MLP neurons of a small language model. Each row is named by its layer, matrix (up: input weights; down: output weights) and neuron, and shows model dimensions 96-191. Each number is 200 + 30 x the weight over its row's rms, rounded and kept within 0 to 999.
Before each neuron's rows, "fires on" lists the tokens most often at its 100 highest values on Wikipedia text that the model never trained on.

fires on: ",", "6", "7", "2", "8"
L5.up911,171,141,175,185,209,224,200,193,228,175,207,202,205,194,232,217,232,229,168,156,183,230,169,196,226,196,207,159,184,154,216,254,204,166,177,266,210,212,159,194,235,210,206,181,197,214,204,175,191,248,147,213,191,248,242,176,209,201,205,145,156,204,173,159,265,197,227,176,190,192,266,198,191,231,159,170,146,222,199,212,160,193,135,156,221,185,208,156,210,175,191,150,184,176,219,167
L5.down911,155,214,207,176,248,189,251,197,244,172,177,158,145,205,196,179,212,179,186,219,218,179,208,204,195,176,230,223,193,200,195,173,204,188,228,239,192,211,177,221,164,129,201,205,168,204,169,222,176,220,220,167,169,157,241,195,232,193,189,215,262,188,192,190,193,165,252,211,201,193,240,143,168,171,183,249,224,253,212,196,195,226,195,202,267,216,161,152,205,184,196,196,201,185,221,212

fires on: "comm", "i", "ast", "en", "un", "im"
L5.up737,199,174,227,247,219,167,247,187,220,217,268,165,153,228,163,182,182,190,209,244,143,185,191,150,241,183,272,150,174,198,222,257,202,147,180,222,183,254,171,201,226,199,163,180,184,176,196,176,208,193,155,203,154,189,168,204,196,256,189,169,156,195,188,190,226,187,221,239,236,197,236,227,175,244,200,174,205,191,214,220,208,172,203,226,203,206,239,192,221,211,187,159,257,179,97,182
L5.down737,225,199,244,191,234,177,242,171,176,189,171,192,189,195,230,246,158,185,190,176,175,283,231,181,140,181,195,238,222,195,160,199,225,238,215,175,214,199,153,158,136,174,220,158,204,233,261,198,186,229,213,220,168,170,179,247,146,215,191,234,194,138,129,158,155,207,240,193,162,184,204,195,136,206,194,197,199,160,182,181,233,209,233,218,205,199,217,201,209,190,142,210,170,212,178,226

fires on: "z", "e ", "2", "1", "u"
L5.up1429,263,211,210,199,229,200,240,204,191,162,169,200,209,187,180,236,158,157,206,219,178,204,195,243,210,241,175,182,202,170,234,201,185,228,190,229,187,256,191,138,235,183,190,192,228,172,200,259,190,180,191,219,202,259,122,200,194,192,228,207,213,170,127,156,157,193,247,180,188,203,177,186,168,182,192,207,192,230,146,241,219,194,219,182,236,182,233,216,181,160,166,195,213,216,164,266
L5.down1429,231,214,255,201,244,188,153,179,210,203,180,221,211,201,132,177,232,200,167,207,227,224,174,194,226,173,178,198,145,242,184,212,162,219,210,195,220,253,215,209,205,195,194,255,164,185,214,168,226,203,227,210,238,191,200,212,160,205,215,227,168,178,225,159,195,163,168,182,194,150,199,133,205,203,186,183,204,162,214,216,229,238,226,203,180,180,187,165,164,145,168,197,195,269,217,167

fires on: "t", "'", "-", "m", "mp", "ph"
L5.up545,259,231,179,224,195,211,184,170,193,195,203,202,202,188,198,223,181,141,174,231,206,174,195,215,179,197,208,188,191,198,228,232,171,233,161,149,201,222,193,208,209,258,174,168,174,214,187,163,281,243,183,171,256,204,188,210,180,158,174,216,211,188,224,155,196,191,214,222,174,226,176,209,184,208,211,236,232,206,148,249,256,194,199,207,182,201,173,188,179,192,226,209,228,218,231,190
L5.down545,172,171,188,221,194,203,234,181,210,222,160,231,240,249,204,156,245,199,181,165,190,167,216,162,181,143,193,210,216,216,178,175,197,214,275,208,241,172,218,220,201,216,202,173,181,199,198,216,193,182,209,198,201,234,244,177,215,246,197,239,188,221,182,141,185,173,176,167,227,166,240,208,196,227,162,199,204,204,177,188,148,171,182,197,239,244,220,219,180,235,237,189,164,225,181,182

fires on: " ", "| ", "4 ", "0 "
L5.up841,215,160,179,156,204,194,180,230,220,177,217,204,179,208,212,183,194,277,183,221,222,191,203,205,145,171,211,194,203,245,230,197,255,243,179,177,209,217,204,180,246,224,243,261,190,159,236,164,223,169,206,204,186,198,158,224,186,221,186,169,284,143,194,206,223,246,233,163,187,224,223,189,199,180,206,182,230,196,134,220,191,197,126,184,178,171,176,213,240,199,222,208,180,176,157,220
L5.down841,223,221,195,277,242,210,227,206,212,225,177,176,178,214,193,199,223,178,232,192,174,187,199,206,221,190,212,166,163,169,178,213,156,185,219,222,215,178,228,232,171,193,223,215,144,223,185,226,189,177,171,162,213,170,189,206,172,191,199,197,130,210,188,254,210,172,157,232,166,128,190,186,239,198,187,196,181,202,235,209,222,205,244,205,149,189,168,214,227,174,193,152,197,211,243,187

fires on: "com", "ed", "enti"
L5.up837,185,198,228,149,132,199,229,196,219,255,203,214,204,171,226,178,232,212,200,170,184,173,162,166,217,233,157,189,171,239,254,190,221,186,196,173,205,211,185,172,216,177,227,203,235,208,152,214,255,220,238,257,224,172,178,227,230,193,178,203,216,163,205,170,266,185,181,181,261,163,245,228,218,235,206,190,218,209,215,220,197,244,176,220,262,197,169,176,201,160,208,226,237,214,111,197
L5.down837,189,162,190,177,254,180,188,210,153,277,197,213,268,201,172,174,210,193,167,250,151,218,187,191,237,184,202,220,187,178,170,199,193,221,184,176,185,189,194,250,153,229,262,188,210,155,212,197,174,246,193,144,217,205,233,174,182,137,147,185,224,221,147,176,232,194,235,181,227,177,197,194,205,232,220,267,198,151,193,222,147,158,224,180,138,178,260,180,157,165,184,176,149,239,228,211

fires on: "in", "H", "hy", "(", "p", "as"
L5.up678,196,225,173,172,251,206,209,190,220,147,221,145,213,252,183,232,201,176,232,236,223,201,176,202,216,204,190,205,179,207,184,196,242,189,193,171,228,209,226,195,206,217,244,185,193,242,243,178,188,212,242,146,186,219,206,140,239,159,207,178,236,169,184,175,168,274,143,164,168,188,211,157,195,240,213,195,113,189,206,202,188,199,233,210,141,204,188,170,175,257,221,188,197,215,253,234
L5.down678,191,204,230,231,116,191,166,197,152,194,215,196,185,146,254,135,165,224,219,174,190,181,207,167,159,181,192,198,225,153,203,217,195,221,214,230,191,207,197,253,179,260,180,241,199,160,128,140,239,236,168,225,208,145,225,188,172,214,217,263,208,178,156,128,201,202,224,233,212,196,191,233,197,160,235,211,222,170,203,171,162,203,194,245,212,160,178,193,222,178,228,225,153,236,219,191

fires on: "9", "pr", "189", "Pr", "199"
L5.up365,224,168,184,220,165,254,211,192,189,161,203,176,191,214,212,229,216,218,199,204,206,207,178,254,185,187,204,221,142,260,237,156,181,208,145,176,167,183,235,195,198,173,175,212,188,220,218,125,219,165,227,214,206,155,183,175,187,226,171,192,198,224,212,199,187,275,162,219,141,212,236,228,240,200,239,231,191,186,202,206,194,214,212,218,212,224,196,235,223,198,224,157,164,185,256,200
L5.down365,229,222,205,233,226,186,177,203,150,197,215,149,197,215,220,186,191,198,244,168,211,210,252,234,157,181,218,144,177,154,225,223,244,162,161,230,194,179,186,191,223,236,208,239,152,178,242,210,134,202,243,221,220,214,231,275,160,165,185,152,191,223,221,199,232,240,190,199,154,222,235,205,166,183,231,219,186,233,211,224,220,218,212,231,192,215,195,232,190,149,122,227,229,182,200,221

fires on: ", ", "New ", "of ", "coun"
L5.up248,193,170,257,188,163,199,227,160,157,134,186,149,185,197,177,179,168,209,233,199,165,195,194,199,175,177,165,220,172,166,214,265,233,157,244,205,146,183,201,218,184,186,181,173,151,196,201,119,194,231,239,165,237,141,167,180,137,207,195,180,161,227,235,179,196,167,178,226,182,204,223,194,207,181,167,239,233,193,200,230,169,206,172,213,203,192,261,222,187,213,190,209,179,176,181,226
L5.down248,224,170,180,165,234,218,226,166,194,121,197,157,200,217,211,191,168,207,222,178,163,204,135,98,188,211,218,222,216,186,206,203,189,103,249,203,198,237,174,196,173,221,155,187,165,204,183,238,204,214,173,191,222,206,237,184,218,190,220,163,211,203,148,214,227,189,207,190,226,189,219,230,151,185,188,184,178,218,258,231,207,257,211,250,191,223,172,240,268,227,212,209,175,162,172,199

fires on: "'", "-", "old ", "ame"
L5.up9,219,204,178,203,192,235,234,190,180,167,164,188,228,223,210,199,209,178,172,240,221,227,190,205,134,229,185,251,211,177,158,182,157,226,242,216,207,187,225,200,204,236,205,179,126,203,155,201,188,165,170,183,218,192,183,229,231,159,229,187,268,228,222,225,209,216,281,224,142,182,195,231,220,180,159,192,268,180,214,203,230,244,192,189,186,177,215,211,249,179,226,236,175,162,208,173
L5.down9,169,180,258,188,254,220,217,219,194,224,231,192,179,201,194,168,203,211,172,184,218,259,254,217,203,223,242,197,197,176,190,136,216,197,205,207,206,192,185,226,198,163,181,250,241,210,137,161,223,221,254,201,230,257,174,163,176,207,230,188,196,198,176,181,199,166,191,178,221,220,215,195,220,165,217,191,179,187,194,218,179,168,233,231,173,194,243,153,210,239,292,149,180,210,134,174

fires on: "|", "th ", "of ", "al", "and ", ", "
L5.up348,145,183,210,222,222,201,227,198,217,159,172,167,165,227,207,227,212,232,242,172,206,177,174,196,167,240,202,220,218,217,207,206,213,129,225,218,218,191,228,179,226,179,146,182,210,224,168,198,186,226,158,180,260,220,172,214,184,157,277,145,205,200,239,192,195,244,183,191,161,190,196,177,166,233,218,203,164,205,248,196,184,233,222,157,215,198,188,171,172,196,202,179,199,180,198,226
L5.down348,209,172,248,205,231,188,241,178,240,194,214,143,208,193,219,235,180,206,232,190,178,172,190,206,200,236,241,227,209,201,197,137,202,208,204,194,185,220,261,156,234,214,193,171,219,253,246,216,199,238,238,224,209,236,196,213,188,240,193,188,259,192,185,201,147,217,187,191,196,205,150,211,241,218,247,158,229,181,192,225,180,181,142,258,199,215,237,207,239,180,261,160,186,195,152,205

fires on: "ra", "car", "ot", "lo", "tr"
L5.up1160,210,225,214,183,191,177,179,168,212,174,262,195,200,171,213,195,176,258,177,197,241,233,162,163,162,209,102,162,196,204,210,234,224,186,246,190,174,241,235,177,225,197,194,196,206,196,210,233,216,189,187,166,189,224,230,226,211,128,192,192,174,209,192,208,254,175,227,199,194,175,225,236,151,204,203,190,223,157,191,219,225,175,220,189,213,196,187,227,224,152,180,184,175,217,193,190
L5.down1160,212,184,166,287,205,170,178,194,231,258,240,238,163,182,204,140,219,178,208,217,188,218,208,246,241,191,238,211,196,220,180,164,201,238,160,256,208,159,174,197,170,248,163,193,193,202,192,203,224,156,193,218,214,211,171,202,137,199,215,170,190,143,144,229,182,221,206,232,175,169,174,187,221,248,230,243,180,225,99,176,237,200,212,171,211,202,193,136,172,158,184,200,174,234,185,205

fires on: "ar", "n", "ed", "mar", "p", "av"
L5.up1377,137,192,242,208,175,208,231,195,244,211,260,253,239,192,173,210,239,166,233,169,189,173,168,204,219,182,222,187,176,158,184,234,152,230,193,169,148,164,183,191,152,240,173,199,210,170,223,204,134,217,247,187,193,228,153,168,186,199,219,199,253,240,214,224,119,196,250,206,141,177,243,159,229,226,179,190,177,142,214,166,142,240,242,171,143,224,225,174,190,170,227,169,132,179,156,227
L5.down1377,227,237,112,189,219,218,168,202,191,191,139,177,199,213,267,188,201,180,168,206,197,174,239,174,258,212,183,181,202,216,239,203,219,200,151,193,169,206,238,180,185,160,217,193,146,241,182,170,220,196,192,272,161,169,192,159,145,239,201,223,180,160,216,214,130,183,166,197,177,207,236,187,185,145,233,177,146,199,213,165,141,184,283,183,184,217,241,203,180,213,203,182,214,220,183,223

fires on: "u", "os", ". ", "e ", "o"
L5.up32,212,184,176,236,177,173,200,168,187,157,157,225,222,156,185,177,247,178,207,217,203,212,189,256,156,180,193,213,175,177,187,207,194,193,118,226,203,217,168,230,236,191,160,165,184,149,209,187,209,176,207,219,217,231,202,209,195,239,186,183,235,187,223,249,158,164,185,201,203,198,244,226,202,236,273,209,204,188,189,194,238,176,174,186,248,216,213,243,141,187,162,171,212,216,199,165
L5.down32,200,217,206,204,210,187,167,209,165,290,210,200,223,166,219,182,151,271,177,154,245,162,197,149,240,190,181,207,169,214,191,220,201,172,219,193,234,207,243,181,219,186,197,177,252,192,172,247,184,183,243,195,246,181,194,219,200,180,182,230,192,210,182,218,258,243,204,196,212,199,175,228,183,175,172,169,216,210,205,201,251,197,206,198,214,199,246,223,159,190,184,162,194,247,157,186

fires on: "c", "ol", "k", "am", "of", "sh"
L5.up686,210,215,190,188,217,221,207,217,226,197,261,167,238,210,167,216,212,193,190,222,205,213,167,211,191,217,172,194,182,238,190,214,264,188,222,185,226,160,227,223,148,187,233,238,178,185,184,172,177,193,142,187,147,236,196,156,224,118,200,234,216,200,246,192,298,223,208,210,176,170,155,144,200,173,207,187,208,192,196,246,183,209,207,199,246,203,215,218,203,155,177,135,165,141,182,189
L5.down686,210,154,185,258,183,251,144,176,221,157,171,213,230,208,177,193,231,210,193,178,289,191,199,191,192,190,148,186,174,235,234,240,256,201,174,234,227,213,201,184,209,194,215,235,193,255,249,159,213,254,203,213,178,230,167,228,179,193,137,162,199,193,186,243,157,171,230,190,217,172,201,232,208,172,156,151,276,228,185,218,227,239,237,252,143,200,192,158,203,222,188,173,198,202,245,218